{
  "n_layer": 12,
  "n_kv_head": 12,
  "d_mlp": 3072,
  "norm": "layernorm",
  "attn_scale": 0.125,
  "init_std_o": 0.0037,
  "optimizer": "adamw",
  "lr": 0.000364,
  "lr_head": 0.00296,
  "grad_clip": 2.0,
  "decay_shape": "linear",
  "train_tokens": 1130000000,
  "steps": 12131,
  "dataset": "wikipedia_en"
}
MLP neurons of a small language model. Each row is named by its layer, matrix (down: output weights) and neuron, and shows model dimensions 320-415. Each number is 128 + 32 x the weight over its row's rms, rounded and kept within 0 to 255. Numbers have three digits each.
After each neuron's rows, "raises" lists the tokens whose logits its output raises most directly, leaving later layers aside.

L4.down1817:233135081097129178123091113112177189079113125145154132126111120141073169122102175146109157188076109173147132154156132090123122102120163230207152151103113104131147129122136085110111082136121132102086127177069185142133074149085110142139082132100059115108128083145111098145167186112106091127
raises: "\")", ");", " University)", ")", "es)"

L4.down2270:160134123090119212062118079081094187088149133177124117154102139154154117117101146125152125152121123122131164072117193122125086086183124090154135163147118140109132027066105103105130187144148110115161096167141113117142184128157104181119123128145076147108158129157179088086164193130161124103
raises: " the", " it,", " a", " our", " his"

L4.down2253:073162131155163144126099139161098125124145158166146150125127057185095119084169084140159117140148122115135081087087165135137163111107079109123156094087078130131093138159170137208180112142145188132138157159088041127067082111124122130126099150146123081167165143161166161102129126113118139100
raises: " 1–2", " 2–0", " 1–1", " ", " Episode:"

L4.down1811:173153158131164158118066108113068151184117089198123137139105112120135114096145090121149165147093094181158154096158136089140138139208182104141173129109118129108149112107129090143149132165137159117088111141162118159095106187100113195107092134172122087177143139118180173136124147148139109140
raises: " the", " its", " their", " a", " an"

L4.down893:120133153131104105151109155149128122106105140080141125174138156105116127081132106137118121117102080183175142141159154142158174169194124153151161125145139108144114096112160184115160103165175195106154153153076106095082103128107123103100142109130102108122133115180071144139101079060128093158
raises: ",\"", "\"", "\",", ".\"", "\"."

L4.down1750:168079152186137101135176076146168155084146071157071073079154214120103092109115097127082123155053127150127188135113150196121161052087137060081088092131129094098110121119152159144133175145107164180091143050136123132101110153118154099146123091125127165122155106094158137109130123149112103110
raises: "s.\"", ".\"", "\".", "i\"", ",\""

L4.down496:206144124156126135089054098182086124151114194094214148137177101190168104128099057130098098122105156141166136147095121109147153118098125123141115101101133117129179126105123099116088124113080099015063214139137137124130158132146127155065136153153155137131106110111194127162078070139185118139
raises: ".2", ".6", ".4", ".3", ".5"

L4.down402:173102134113175182113166123125154151140114112143136104124108164122053212122123130117092125164085111130139120139161116107147109152158182140151167093074092102101141083190108166142120105101097058097138157167054117175149165084130125121143133077098126147103144191169144175123134169123168110072
raises: "%.", "\").", " market.", "ise.", " points."

L4.down2298:110094163153123109084143159112120117161088126111138128205119083121153126094090133104120177147131077098139167082108084170107082130109116048086133090141155103125158118097112132130107150074111122124134172102207109122148201152135168122098105106146192141162106134133135156172164050119147133081
raises: " ====", "====", " Born:", " ==", " reception=="

L4.down2913:136191126187134101130156108097089120174097100184105103083100160101101198121129158073135107147136121132163142146075097098144127080178150142134171101116101185156123087107144130137135140140120147111145117110116163102136094131149129103155170114098149175200117076114135141072154114197181127133
raises: "\")", "s)", "D)", " =====", "\")."

L4.down2498:121085066120145126145054150112182190144146107133146133142090075096169165141117133112138088147129142140107126164128123099149104160149198121179101118151099175148120135133109156128098139059078079116108134121090095178088169099087156115136100079120152090118140141183072104062100115120137057081
raises: " respectively.", " Succeeded", "\n ", "\n", " ."

L4.down2643:124209118102184160140119107152148136201125122123162150127114093125147134158205090078170135091153170169126177189102157109110163102133109119109176128122100122167140109151203087115119108144120102109147103182133161128101090136118077128142089085154133127117110090108083096073097162094101126116
raises: "\")", "f)", "\"),", "i\"", "s\""

L4.down879:182149113111142156157093157096115104159156109084090119139117120103117106094100075102117137121181102141141147111112131136140092166154091069128134180140113114136120086077124108132138130071116126124145096063127120080162128145108093107129104124185133101057148125079131093107181089134133085133
raises: " ====", "====", "\n", "During", "It"

L4.down354:173116113134109155147148057071135141139160192062173147106126155169180107097094086176130160139135070099128114185166061138099059076149182133157101137176131107140096134193140105140103099169124079118060115143173116067157076120124143074153128098105140091192142241110173108101125076096094118139
raises: "\n", " Succeeded", ";", " —", " "

L4.down2693:096145096080100194158152072180135168099146092138154162143154104148163169071138121137136129074178125069138165102108146128158114159191135191146186094110089156116135108107128167127107086114126182194071136151168127103130124098107129146149122142127123136117172128135120142109161158108136134092
raises: "\")", "ș", "\"),", ".4)", " ;"